Weights of a small transformer language model: MLP 1024 tanh GELU, tied embeddings.
MLP neurons of a small language model. Each row is named by its layer, matrix (up: input weights) and neuron, and shows model dimensions 96-159. Each number is 128 + 32 x the weight over its row's rms, rounded and kept within 0 to 255.
After each neuron's rows, "fires on" lists the tokens most often at its 100 highest values on Wikipedia text that the model never trained on.

L5.up284 [ 91 116 108 105 195 128 171 113 125 117 113 105 170  49 154  55 141 102  80  80 145 114 126 111 138  99  82 149 188 140 111 172 140 144 144 102 141 118 160 157 136 117 150 162 110 145 113 154  56 132 190 165 157 154  91 160 203  58 153 176 124 136 138  86]
fires on: "ag", "ar", "e", "x", " ex", "p"

L4.up682 [103 138 122 131  68 147 148 178 165 168 156  49 126 137  37 132 139 152 108 128 137 178 118  96 145 152  75  82 125  93  68 155 148 161  82 147  99 142 127  68 143  80  87 131 129  58 165 123 213 126 131 125 163 136 108 144  97 117 104 101 114 100 113 111]
fires on: "'", "’", "e"

L8.up586 [170 154  88 188 172 134 143 129 151 120 188 175 112 104 137 125 124 137 150 177 111 145  94 144 124 103 168 143  79 149 127 121 129 128 117 211 133 132 131 111 171 103 138 122 182  99 162 150 112 128 135 126 108 146 109  89 118 141 152 116 104 127  98 142]
fires on: " s", " ", " th", " al", " on", " f"

L8.up591 [126 156 176 190 150 109 190  90  99 120 189 164 124  67 168 118 134 146 156  66 160 110 147 115  69 172 144 129 173 206 196 183  94  46 103 118 125 104 145 146  99 153 128 107 128 140 116 120  93 136 155 140 149 103 120  91 122 102 111 120 115  81 200 134]
fires on: "i", " E", ",", " (", " or"

L5.up186 [113 130  95 175  95 134 124 147 176 138 138 152 156 143 141  73 160 179 109  63 169  80  87 109  64 100 189 104 165 126  84 145 153  59  83  94 125  84 158 105 153  97 139 165 119 146 107 144 141 178 124 137 182 131 172 120 158 136  76 158 142 119 160  99]
fires on: " an", " An"

L7.up196 [133 118  97 121 148  85 155 114  76 105 144 156 143 137 108 108 105  65 102  91 115 114 151 163 148 115  78 128 123 176 174 161  94 120 135  94 105 116 160 142 141 106 226 124  69 156 126 173 119 159 144 129 128  76 119 106 139 144 105 169 124  96 113 105]
fires on: "\n"

L6.up803 [140  85 148 106 124 156 149 116  75  71 120 185 177  94 166 150  97 162 151 138 160 174 124 113  99 183 160 115 139 117  87 160 176  40 146 148 139 111 161 131 146 124 128 194 146 162  97 135 154  87 107 164 108 100 175 126  99 200 105 162 123 146 157 151]
fires on: ",", "),"

L6.up757 [ 58 102 109 137 204 197 123  95  99 118 106 122 205 177 122 140  92 124  98  99 169 116 142 161 109 149 108 133 158 194  89 110 159  97  88 171 137 107  95 135 156 165 189 117 170 135 142 187 128 135 116  93 174 132 129  79  80 167  96 135  86 141  94 130]
fires on: " ", "b", "2", "if", "oc", "ch"

L4.up652 [112 124 161 120 139 182 143 208 129 136 119 185  73 101 102 111 151 121  62 135 139 151 109  96  69 113 111 149 142 131 114  80 135 127 110  74 112 132 164 147 106 146 173 124  93  75  77 135 139 166 110 100  98 101  95  85  52 109  86 151 146 110 130  69]
fires on: "un", "n", "e", "le", "w", "ing"

L7.up682 [132 130 115  99 194 117 160  97 147 143 162  90 128  74 154 177  80 120 149  94 121 143 117 143 195 113  84 137 135 150 135 190 132 128 106 118 105 129 109 117 130 187 117  99 112 126 111 129 145 147  93 141 161 132 104  94 167 131  89 129 107  95 118 157]
fires on: " ", "2", "1", "is", "ig"

L5.up179 [134  75 128 104 149 112 108 106 125 124 145 171 160 150 111  96 135 164 156 145 189 149 130  66 178 122 125 157 124 121  73 118 134 110 146  64 201 189 136  97 120 130 113  84 100 114 113  99 125 121 125 117 108 106 129  87 130 131 102 126 180 142 141  83]
fires on: "il", "h", "ic", "el", "old", "ver"

L8.up804 [131 132 119 170 123  72 122 166 187 149 118 187 127 132 159 130  92  65 136 144 114  90  77 103 115 148 107 171 140  98 130 139 116 156 133 160 123 145 157 103 186 136 129 136 171 112 121 122 114  87  64 107  91 167  82 104 129 115 163 129 143 136  93 120]
fires on: "c", " in", " to", "ar", "e"

L8.up240 [135 141 198 126 170 135 135 125 143 177 155  88 153 104 136  91 126 124 156 108 113 115 122 159 176 120 108 164 103 172 115 180  99 137 139 148 108 132 114 128 102 185 105 115 141 163 211  93 157 105  86 108 180  85 107 149 131 201 145 164  80  98 112 107]
fires on: "1", "2", "d", "al"

L7.up637 [ 96 104 138 144 171 181 174 184 190  79 191 117 123 161 157 149  84 152 117 127 128 135 101 148  95 150  96 154 136 173  96 100 146 153  58 171 139 133  97 137 191 140 114 128 160 145 108 124 139 128  73 144  66 151 114 116 100 146 122 136 134 124 121 136]
fires on: " ch", "l", "ch", " to", "b", "ic"

L8.up924 [131 179  92 123  66 114 103 157 145  99 182 153 147 129 163 168 173 122 154 147 163  79 143 121  65 151 185 133 124 142 152 106  46 218 170 122 106 140 122 142 141 152 114  89 126  96 105 159 199 102 185 143 178 137 112  82 139 157 116 143 136 108  97 144]
fires on: "ou", " the", "en", "ir", " The"

L5.up316 [128 130 150  96 117  94 123 100 135 209 119 135 115  93 116 145 126 171 117 140 142 167 141 139 111 133  96 142  88 127 146 147 134 166 140 132 148 145  69 145 137 131 113 108 137 108 136  73 101 101 121 114 118 120 164  88  93  86 103 141 120 154 181 140]
fires on: "4", "ie", "age", "own", "%", "ge"

L3.up409 [ 59  88 116 159  75 138 137 133  99 132 108 140 158 128  82 174 209 122 156 170 101 154  90  97 108 125 133 158 148 108 164 121  92 139 152  67 177  72  67 118 124 163 106 162 159 159 108 144  95 158 140 150 164 187 150  98 168 142 104 116 119 149  80  99]
fires on: " |", "|", "|---|---", " G"

L3.up264 [100 150  85  81 152  95 158 147 176 158 121 163  92 115 152  45 127 188 162 154  94 166 124 116 133 159  86  61 147 141 137 114 152  86 116 106 138 139  99 149 155 159  98 110 142 162 165  71 140 117  92  84 148  99  88 133 163  81 123 102 172 113 123 179]
fires on: "ing", "ly"

L4.up604 [150  69 127  69  53 102 161 138 139 120  91  46  92 127  81  81 126 170 137 131 173 123 122 145 134 117 171  91  88 109 108 114 121  51 148 185 112 136 139 153 116 181 135 127 135 137 122 121  75 157 160 166 164 115 189  82 137  98 127 108 129 173 163  88]
fires on: "an", "ish", "n", "x", "as", "c"

L7.up370 [143 169 149 123  78 139 127 119 156 150  81 121 175 148  74 133 134 169 116 157 159 161 156 158 104 149 132  93 100  65 191 120  99 148 125 127 131 122 159 108 153  91 103  91 148  61 140  96 146 151 124 158 158 162  87  88 156 120 115  80 127 145 151 195]
fires on: "b", "n", "ain", "T", "ld", "e"

L4.up562 [113  88 109 159  99 163 155  81 161 141 138 137 106  81  95 113 144 126 146 151  74 157 107 139 145 151 131  59 138  80  65 174 146 178 141 124 108 190 165  83 171 163 100 143 117 158 123 134 125 127 138 155 138 108 116 147  92 136 238 121 157  73 103  50]
fires on: "ue", "7", "9", "1", "am", "f"

L5.up363 [132 108 151 121  56 164 137 118 102 173  16 181 134 178 163  86 139 138 164 157 116  98 125 111 174 158 114 117 153  78 105 101 109 147 145 178 134 108 161 122 100 149  89  75  98  81 142 151  92 172 142 154 116 123 165  83  95 107 127 120 152 129 117  93]
fires on: "le", "m", "re", "l", "t", "al"

L7.up580 [160 197  97 184 108 112 159 149 101 124  85 154 148 135 112 106 140 138  82 102 141 132 103 212 162 119 159  92  47 137 188 141  53  59 174 118 159  72 146 146 112 136 144 102  98 152 146 129 144 121  75 142 102 146 130 107 145 123  98  71 150 128 142 104]
fires on: "ou", "at", "ov", "r", "it", "o"

L4.up326 [ 82 123 151 148  76 131 147  73 245 179 134 181 127 125 206 140  50 171 152 163 129 130 145  87 135 171  77  80 102 134 171 148 129 165 159  88 128 109 130 128 126 104  94 141 157 101 130  86 145 128  98 135  99  97  75  99 160 110 142 151 129 139 150  95]
fires on: "er", "te", "ter", "d", "it", "t"

L7.up106 [107 117 128 143 182  90  81 169 136 158 171 138 150 142 129 114 131 111 116 177 144 111 121 173 158 109 119  91  80 161 139 102 141 141 141 171 128 129  77 127 148 115  75 209 142 161 156 119 127 103 149 123 147 130 123 100 126 131 149  68  67 130 149 153]
fires on: " in", " the", " on", " ", "s"

L3.up104 [210 111 141 137 178 100 162  87 123 120  97 132  85 178 166 102 138 149 146 135 143 139 136 137 104  91  64 130 129 139 137 189 161 177 177  92 105 103 131 117  86 131 146 133 124 119 147  79 140  92 104  86 102 142 125 129 124 133 139 153 161  88  94  84]
fires on: "ge", "d", "n", "ew", "ep", "art"

L7.up52 [176 111 113 148  82 117 183 142 151  57 146 184 125 125 156 145 142 151 179 103 200 108 175 178 122 161 167 119 171 164  68 193 104  98 128  72 190 150 135  96 115 147 168 116 100 161 111 142 119 117 136  98 149 129 153 131  74 209 111 124 110 173 157 141]
fires on: ","

L5.up889 [154 135 114  81 214 173  86 119 158 137 110 200 109 133  64  91 157 172  99 171 134 148 139 195 116 157 124  97 136  92 159 114 143 148  77 119  91 152  77 160 124 133 109  76 109 138 130 162 193 157 111 143 136 183 152 143 177 100 134 187  88 122 141 131]
fires on: "le", "ing", "ed", "ough", "at", "."

L3.up559 [140  90 113  76 149 126 136 146 161 118 111  79 130  96 172 150 147 184 129 132 169 131  99 149  92 111 108  81  99 135 101 133 102 116 101 184 126 122  98 177 128 135 156 117 167 118 158 113 176 154 174 115 141 133 142  78 101 106 156 154 144 113 180  83]
fires on: "an", "ish", "at", "ig", "ian", "ab"

L3.up204 [153 131 136 124 102  82 135  49 141 117 149 102 131 154 149 145  78 103 133 131 108 179  84 111 135 115 181 120 141  94 167 134 130 156 153 132 138 125 155 155 105 149 150 114  88 121  93 111 199 187 149 159 112  47 122  97 129 137 130 144  89  94  99 104]
fires on: "\n", "-", "5", "3", " P"

L7.up859 [123 160 118 188  94  65 106 145 127 183 115 127 137  85 162  92 124  66 144 150  95  98 110  96 124 171 150  99  69 220 109 135 137 151 126 162 151 176 131 146  81 116 127 157 157 169 159 186 121 178 116 173 138 123 146 136 121 177  70 178 142 160 113 153]
fires on: "ust", "if", "is", "e", "ember", "ary"

L6.up555 [150 182 132 114  85  91 163 149 104 116 107  92  78 163  80 147 136 155 128 127 109 143  44 143 131 126 107 124 122 159 138 140  99 101 146 124 212 126 103 165 127  95 135 118 108 122 135 107 158 118 118 186 132 185 100 158 139 143  87 139  97  86 114 152]
fires on: "t", "ed", "o", " of", "r", "ad"

L3.up1006 [185 124 145 148  96  71 192 170 170 122 155 144 182 116 132 151  54 149 205 201 102 154 104 139 177 154 134 119 121 111 116 160 141  83 196 117 151  85 108 140  88 112 183  85  96 144 130 130 120 105 143 126  98 117 151 132 132  74  78 133 121 155 101 135]
fires on: "ed", "ical", "ing", "se", "her", "ad"

L5.up731 [121 143 161  95 123 149 135 108 114 142 128 122 139 113 194  91 154  77  94 137 102 129  84 139  95 105  81 139 154 153 119 104 118 176 138 147 107 175 111 186 158 139 158 170 125 120 105 103 135 157 148 202 149 141 139 153 183 134 147  91 165  79 138  62]
fires on: "an", "u", "er", "1", "m", "eb"

L5.up299 [129 161 145  67  87 136 137 172 115 120 158  89 151 138 123 161 160 140 108 163 113 173 105  99 165 107 172 115 160 130 151 113 102  85 105 107 183 100 113 156 150 129 127 124 119 142 120 131 164 159  81 127 128 144 105 121 108 152 113 128 137 125  67 156]
fires on: " c", "o", " The"

L7.up108 [107 212 151  78  56 203 144 176 131 192 146 132 131 161  94 158 103  59 148 103 131 156 121 117  95 169 149 137 144 178 128 127 161  92 127 130  94  95 140  79 146 136 101 135  94 181 130  99 146 111 135  57 108 135 128 116 131 146 144 215 111 132  28 102]
fires on: "c", "e", " a", "ign", "ff"

L8.up980 [110 155 194 179 117  84 145  76 106 122 120 116 130 117 167 147 143  73 156 133 149 129 172 147  96 164 166  83 101 126 140 146 180  79 131 117  97 133  95 140 145  86 146 136 135 146 167 171 125 157 170 116  92 107  92  97 209 126  42 157 169 100 121 171]
fires on: "is", " his", "if", "ig", "ac", "os"

L8.up740 [146 130 117 132 186 127 130 112 110 104  15 172 110 119 102 117 120 177 127 121 120  94 126 109 102 162 129 144  64 104 171 110 163 149 112 126  95 111 128  77 145 137 124 167 174 111 115  93 196 105 101 107  65 117 101 135 119  97 119  91 170 185 107 116]
fires on: " ", "ent", "t", "al", "an"

L3.up83 [103 105 102 196 101 107 167 130 124 163 161 152 160 110  77 109 109 114  71 125  97 117 126 133 120 100 156 120 125 142  96 167 125 125 124 128  94 154 164 170 129 171  99 166 183 139  94  98 113 126 197 119 140 141 120 157 124 109 186 127 153 137 169  76]
fires on: "ass", "7", "9", "an", "R"

L6.up185 [120 151  91 147 101 159 160 108 191 138  66  96 113 119  88 136 184 101  80  64 174 136 151  85 165  85 189 126 124 130 114 153 180  89 126 128  94 126 172 120 152  99 135 117 168 189 150 105  93 139 121 165 137 116 148 108 134 161  59 120 116 179 111 133]
fires on: " an", " ar", " of", " Ar"

L7.up114 [146 129 110 131 134 137 124 132 109 189 123 153 168 156 131 179 111 122 173  90 143  85 112  74 111 144 108  89  49 130 169 134 138 158 113 180 123  57 128 169 151 144 135 199 140 187 107 126  97  74 136 232 106 161 126 134 113  66 149 140 150 140 106 150]
fires on: "le", "h", "c", "th", "r", "an"

L5.up809 [150 122  75  99 141  84 137 144 145 155 137 172 130 123 142  91  61 151 141  95  63 137  78 110 129 117 188  66 103 139 123 113 145  95  84 117 151 127 128  94 125  88 115 106 146 151 164 144 188  77 141 100 155 180 110 120 114  66 139 157 147  36  95 175]
fires on: "ing", "==", "ver", "er"

L7.up16 [ 68  68  90 121 164 161 129 124 141 112 163  69 125  98  95 143 163 111 126 125  55 139 168 152  87 120 107 147 145 110 167 148 154  99 104  88 161 129 143 125 124 164  96 170 201 172 109 148 103 166  81 151 104 123  98 136 164 198 170 122  96 148 157 118]
fires on: "ight", "i", "ot", "est", "p"

L5.up899 [117 159 163 102  91 194 169 179 128 120 128 205  92 118 144 185 114  99 107 113 106  94 138 131 117 117  91  33  97  75 136  95 165 158  92 177 118  92 122 161 101 175 161 149  36  67 143  95 120 102 112 107  92 196  76 135 128 117 123 168 169 129  65 152]
fires on: "===", "|", "ri", "as", "ra"

L8.up992 [122 163 146 126 132 170 159 147  87 130 154 153  57  59 148  96 139 149  85 158 126 121 160 158 154 165  95 124 133 133 183 119 157 162 122 165 158 131  53 204 140  54 141 171 146 150  61  85 138 150 166 188 142 160 120 164 168  77  72 119 147 168 117 123]
fires on: "u", "l", " l", "er", "r", "ro"

L5.up511 [ 87 192 128 127 108 235 131  99 163 109  89 153 121 126 135 106  80  81 128 109  87 102 172  86 119  71 121 144 130 112  54 178  71 187 109 130 125 145 132 146 145 140 127 159 122 100 134 150 127 155  80  94 134  75 106 169  68 147 155 118 109 134 114 135]
fires on: " d", " the", " g", " st", "ly"

L6.up939 [ 75 150 200 114  74 161 156 104 157 171  33 146  71 169 169  95 125 143  81 118  89  68 160  83 150 129 129 142 127  97 175 135 144 109 129 141 171 125 153 160 120 113 107 126 157 110 165 156 153 119  92  87 128 120 193 163 124 113 103 128  65  88 158  90]
fires on: "l", "ol", "le", "f", "ter", "ver"

L4.up20 [116 147 120 148 125  94 124 179 103  93 100 148 123 146  81 171 139 185 114 164 154 184 177 117  96  71 176 197 150 172 164 119 124 102 153 133 174 115 144 117 155 131 127 129  71 135 156 123 106 155 119  78 146 131 138  79 170  90 121 107 162 129 134 128]
fires on: " the", "r", " ", "s", ".", "her"

L5.up126 [ 98 145 142 126 121 129 148 111 110 163  66 194 148 171 104 113 204 164 122 109 111 131 127 131 140 108 119  66 142 135  62  60 133 195 120 100 130 171 128  97 114 168 148 137 104 126  92 119 149 123 153 125 149  99 114 111 191 106 133 125 141 113 118  99]
fires on: "ed", "an", "ou", "f", "id", "ld"

L6.up661 [103 148 138 161 110  86 148 182 145 172 152 127 116 135 117 175 116 106 118  43  98 146 105 131 145  87  94 144 164 172 139  90 168 106 121 135 111 135 125 100 127 163 145 104  89 166 173 167 171 160 160 143 138 141 172 172 112 169 156 142 168 168  70 100]
fires on: "ch", "c", " ", "am", "k", " a"

L3.up304 [ 84 138 148 134 104 115 136 164 115 120 102 168  90 149 109 169 175 103  74 178  73 104 164 172  80 132 117  97 105 130 121  97 143 134 101 109 170 119 174 126 137 126 170  83 118 111 150 107  75 152  98 136 103  86  95 117 116  75 123 170 167 116  90 105]
fires on: "ine", "e", "ie", "ated", "ure", "ing"

L3.up1017 [151 118  86  96 138 100 133 116  94 204 153 127 120 150  99 128 114 134 196 144 149 105  91 135  96 152 179 141  76  92 105 138  82 103 100 154  74 117 135 123 139 116 150  74 155 122 108 175 124 131 120  95  72 138 147  91 206 118 119 132 142 163 107 171]
fires on: "ly", "ut", " of", "e", "t"

L4.up725 [133 158 204 129 147 156 188  97 106  99  86 146 178 124 153  80 138 117 175  81  99  67 140  78 134 118 176 138 122 142 117 160 160 120  18 158 131 191 149 158 115 154 100 179 120 130 160 118 138 109  44 113  90 154 139 142  87 162 109 135  91 124 105 106]
fires on: " cont", " g", " c", " st", " com"

L3.up15 [ 87 123  46  86 169 103 153 100 135  74 165 178 163 117 106 164 148 158 142 158 163 120 162 134 109 113 177  94 114 143 168 104 107 155 115 109 142  97 186 138 199 177 119 157 122 111 113 138 126 107 138 132 128 174 181 155 141 139 156 161 171 149 146 196]
fires on: "\n", "ct", "==", "===", "th"

L7.up380 [115  69 124 185 100 128 103 147 146  98 181  98  60 108 128 122 112 103 151 159  38  97 138 166 115 160 101 131 142 127 142 156 155 135 100 137 133 104 146 115 156 112 137 115 124 127 131 105 178 132 116  82  40 108  89 144 122 174 173 138  98 145 124 128]
fires on: " h", "ot", "er", "ide", "ers", "est"

L5.up1020 [ 87  76 180 153 167 102 141 127 155 146  71 190 126 127 149 121 110  62 117 125  83 147 125  98  72  85 204 123 125 118  97  92 197 103 102  90 150 119 128 157 102  78 122 155 134 120 118  96  85 102 176 145 180 152 127 113 131  92 136 139 129 134 128 103]
fires on: "m", "ter", "t", "re", "her"

L5.up86 [124 119 132 120  82 127 113 119 195 196 117  93 130 146 100 107 124 160 127 107  93 134  91 126  96 130 125 132  69  80  80 127 100 159 147 127  98  94 165 129 132 142  46  65 158  56 133 175 107 112 128  97 131 145 186 117 149 192  52 120 161 129 181  99]
fires on: "ly", "le", "her", "d", "ent", "n"

L3.up744 [183 152  67 108 134 131 130 135 145 135 144 106 140 145 152 128 119 125 169 167 125 142 108  67 105 129 157 139 128 155 133 114 165 148  94  67 123  68 162 173 113 185 155  85 155 135 153 149  95 175 120 105 155 146 163  95 153 149 119 146  95 150  68 176]
fires on: "n", "ly", "ate", "ated"

L6.up354 [158 114 107 140 123 100  84 110 222 129 138 146 143 131 206 110 123 151 129 146 143 121 111  75  67 171  64 113  80  96  96 126 121 147 138 139  89 123 167 138  93 155  89 162 149 175  86 137 167  92 110 117  90  96 150 108  51  95 101 145 119  72  77  85]
fires on: "her", " of", "ther", "er", " from", "t"

L3.up892 [ 96 110  77 183 108 161 157  83  85 133 119 137 161 126 121 127 125 157 162 203 125 139 180 154 119  99 136 144 137  99 102 147 165 136 139 100 135 174 120  85  92  71 165 169 106 162  79 129 155 142 108 155 162 103 158 156 113 142  99 112 108 157 131 168]
fires on: ",", " and", " Le", "le"

L3.up540 [112 142 114 202 191 102  78 205 146 146  88 143  94 116  85 169  83 146 121 185 118 189 120 125  48  86 113 163 151 122 162  82 123  95 125 179 130 120 112 155 108  78  65 174 140 138 182 148 115 184 107  84  94 162  91 150 113 148 104 181 108  95 116  88]
fires on: "av", "S", "al", "s", "ak", "r"

L6.up768 [125 166 117 146 136 121 160 131 136 175  81 156 118 153 138 105 145 133 143  83 113 129  88 116  96 146 177 117 152 110 120 162  37 105 119 193  89 123 197 125 141 206 141  77 141 129 119  96 147 134  84 145 101 160 101 107 129 130 134 155 167 164 105 159]
fires on: " of", "e", "h", " in", " cont", " t"

L4.up750 [151 103  92 105 109 123 163  67 118 111 101  95 155 114 149 118 151  80 114 105 162 138 129 121 101 127 127 112 146 103 121 129 224 129 151  79 121 133  97 121 143 138 172 172  98 146 115 125  74 170  87  56  51 118 131 109 110 136 203 131 121 103 132 133]
fires on: "us", "ot", "ol", "it", "on", "ir"

L5.up460 [158 110 112 132 155 131 131 133 158 120 159 127 112  45 165 127 132 119 133 101 136 165 149 139 133 156 117 103 165 125 144 142 120 124 156  90 122 154 177 214  82 105 119 126 112 119 151  91  83 139 163 151 173 126  80 120 131 156 168 138 111 179  58 117]
fires on: "ri", "e", "ar", "hen", "ur", "an"

L6.up1017 [113 112 167 108 117 112 136 131 147 177 155 166 122 132  68 185 153 138 122 142 127 126  93 139 133 133 124 146 126 154  76  81 162  96  81  79 181 137 108 221 152 121  75 214 142 162 168 143 150 116  63 178 155 102 102 134  83 156 123 138 144 167  77 131]
fires on: "ar", "or", " c", "ous", "en"

L8.up605 [125 171 148 106  89 132 106 133 157  78 107 104 115  71 142 127 137 172 118 158 134  76 158 107 115 124  76 127 136 152 167 149  84 145  73 140 136 151 113  83 109  30 143 185 109 136 133 172 162 118  97 138  92 122 123 106  85 202 225 138 105 135 144 116]
fires on: "ar", " un", "ct", "ad", "at", "t"

L4.up801 [176  82 122 118  58 145 171 148 123 132  97 136 105 113 119 130 113 168 125  84  83 109 124 162  87 146 122  95  43 112 111 129 166 122 136 135 152 158  69  96  68 200 183 110 101 116  76 150  70 105 136  70 149 125  92 162 164 141 126 111  89 140 177 163]
fires on: " were", "ous", " was", "res", "ed"

L3.up731 [123 111 118  84 152 102 159 159 138 130 168 121 100  92 124 132 118 124 114 161 134 136 113 121 185 115 174 155  87 131 113 140 123 146  80 157  85 141 143  86  97 172 165 136 142 141 174  70 161 173  98 201 165 152  91 157  91  53 130 155  62 107 115  94]
fires on: "cl", "ud", "al", "te", "ive"

L3.up565 [154 166 123 119 154 105 163 137 135  94 128 123 139  76 137 141 114 128 218 144 104 135 178 182 123 129 138 196 121 122 142 106 118 144 192 157 127 142 158 155  97 119 131 141 157 151 211 176 138 123 108 136 119 126 157 132 130  93  95 149  74 168  72 158]
fires on: "ed", "od", "uc", " to", "ing", ":"

L8.up17 [175 121  70 171  94 143  99 106 156 134 154 119 137  68 110  91  81 152  76  85 157 139 173 161 149 106 183 111 116  98 183 148 123  87 130 151 150 145 141 130 158  53 179  82 153  99 146 121 108  87  23 150  95 201 161 100 120 132  76 111 114 123 137 145]
fires on: "e", ".", "er", "4", "r", "ov"

L6.up709 [149 116 106 123 133  70  94 128 132 180 121 151 162 115  76 126 163 120 188 127 157 136 117  54 110 148 179 136 108  81 147 111  72 138 125  93 153 135 162 176  99  84 187  90 113 156 140 170 112 141 131  96  77 140 113  80 126 142  73 112 158  95 138 129]
fires on: "t", "ov", "ar", " of", "u", "g"

L8.up807 [210  70  99 109 118 179 133 132 141 203 108 106 141 122 136 100  29 127 171 126  57  82 161 140 132 157 148 111 171 109  60 129 142 180 120  69 139 113  84 121 141 100  94 172 114 171 133 124 135  97 157 100 115 159 165  88  93 140 105 179 106 103  86  84]
fires on: "ed", " m", "t", " p", "at", "n"

L5.up700 [122 117 133  99 177 113 183 157  76 109 139 170 143  96 162 162 112  54 144 160 162 137  70 135 104 136 170 140 197 174 178 151 128 120 133  69 131  78 128 169 146 176 168 141  80 158 118  96 163 186 192 111  95 102 109  84 113 114  92  86 104  68 117  89]
fires on: "\n", " ("

L7.up528 [106 125 144 167  96 173 155  82 161 104  77 115 119 149 140 144 137  84  89 131 129 136 175  92 113 108 115 154 134 121 126 134  80  61 125 179 137 123 186 117 129 119 113 121 184 127 124 144 133 136 101 107 128 133 147 176 114 192 110 118 119 156  86 126]
fires on: "e", "k", "le", "l", "st", "m"

L7.up966 [189 104 104 166 108  90 145 175 156 200 168 151  96 111 104 113 142 182 104 170 133 125 125 179  93 121 103 133 129 153 125 165  66 133 111 159 136 140 127 106 142 153 138 116 135 146 127 103 149 120 107 114 140 149 103 181 122  65 151 146 121 137 113 159]
fires on: "i", "en", "a", " f", "e", "o"

L7.up597 [127 100 150 162  78  51 198  91 145 157  92  89 114 145 106 138  85 191 121 153 107 169  79  93  99 186  66  70 105 105 118 138 193 106 186 127 109 118  84 119  96 126 137 114 119 177 128 122 128 135 124 146 124 121 138 160 129 174 111 121 105 171 147 115]
fires on: "at", "t", "ous", "ed", "h", "ect"

L8.up836 [ 83 101 142 154  92 181 123 121 138 171 195 138 101 150 137 116 130 172 163 124 129  99 188 114  96 120 130 147 180 155 151  93 171 116 151 140 156 115 152 156 129 144 116 118 152  93 109  67 128 192 109 199 128 129 118 168 149 116 162 202 129 116 105 154]
fires on: "il", "on", "or", "h", "ch"

L7.up533 [ 78 180 176 114 184 140 147  94 153  72 130 105 165  62 136  84 110  91  97  92 130  52 103 166 124 118 134 162 188  94 134 141 124  92 122 134 134 131 139 106  87 106 159 175 208 141 141 183 127 141 174 120  76  70 131  72 157 124 116 205  95 143  97 120]
fires on: "er", "ter", " ex", "x", " pro"

L3.up514 [141 136 126 144 144 106 162 136 152 185 162 145 144 109 149 139 149  97 152 197 193  81 101 130  76 104 136  88  88 114 131 201  91 150 101 139  90 109 156 157 141  96 143 120 136 112 164 150 149  95 135 135 140 173 146 166 126  71  98 159 140 159 142 167]
fires on: "uc", "id", "ru", "ain", "c", "r"

L5.up404 [ 76 131  92  99  78 140 156 144 105 109  78 176 141 154 143 118 116 100 133 158 168 216  56 142 130 126 143 101 174 118 177  86  88 109 135  41 136 116 100 145 110 136 149 121 157 152 156 157 114 195 132 135 157 196 159 146 174 122 109  89 127 168 115 139]
fires on: " |", "|"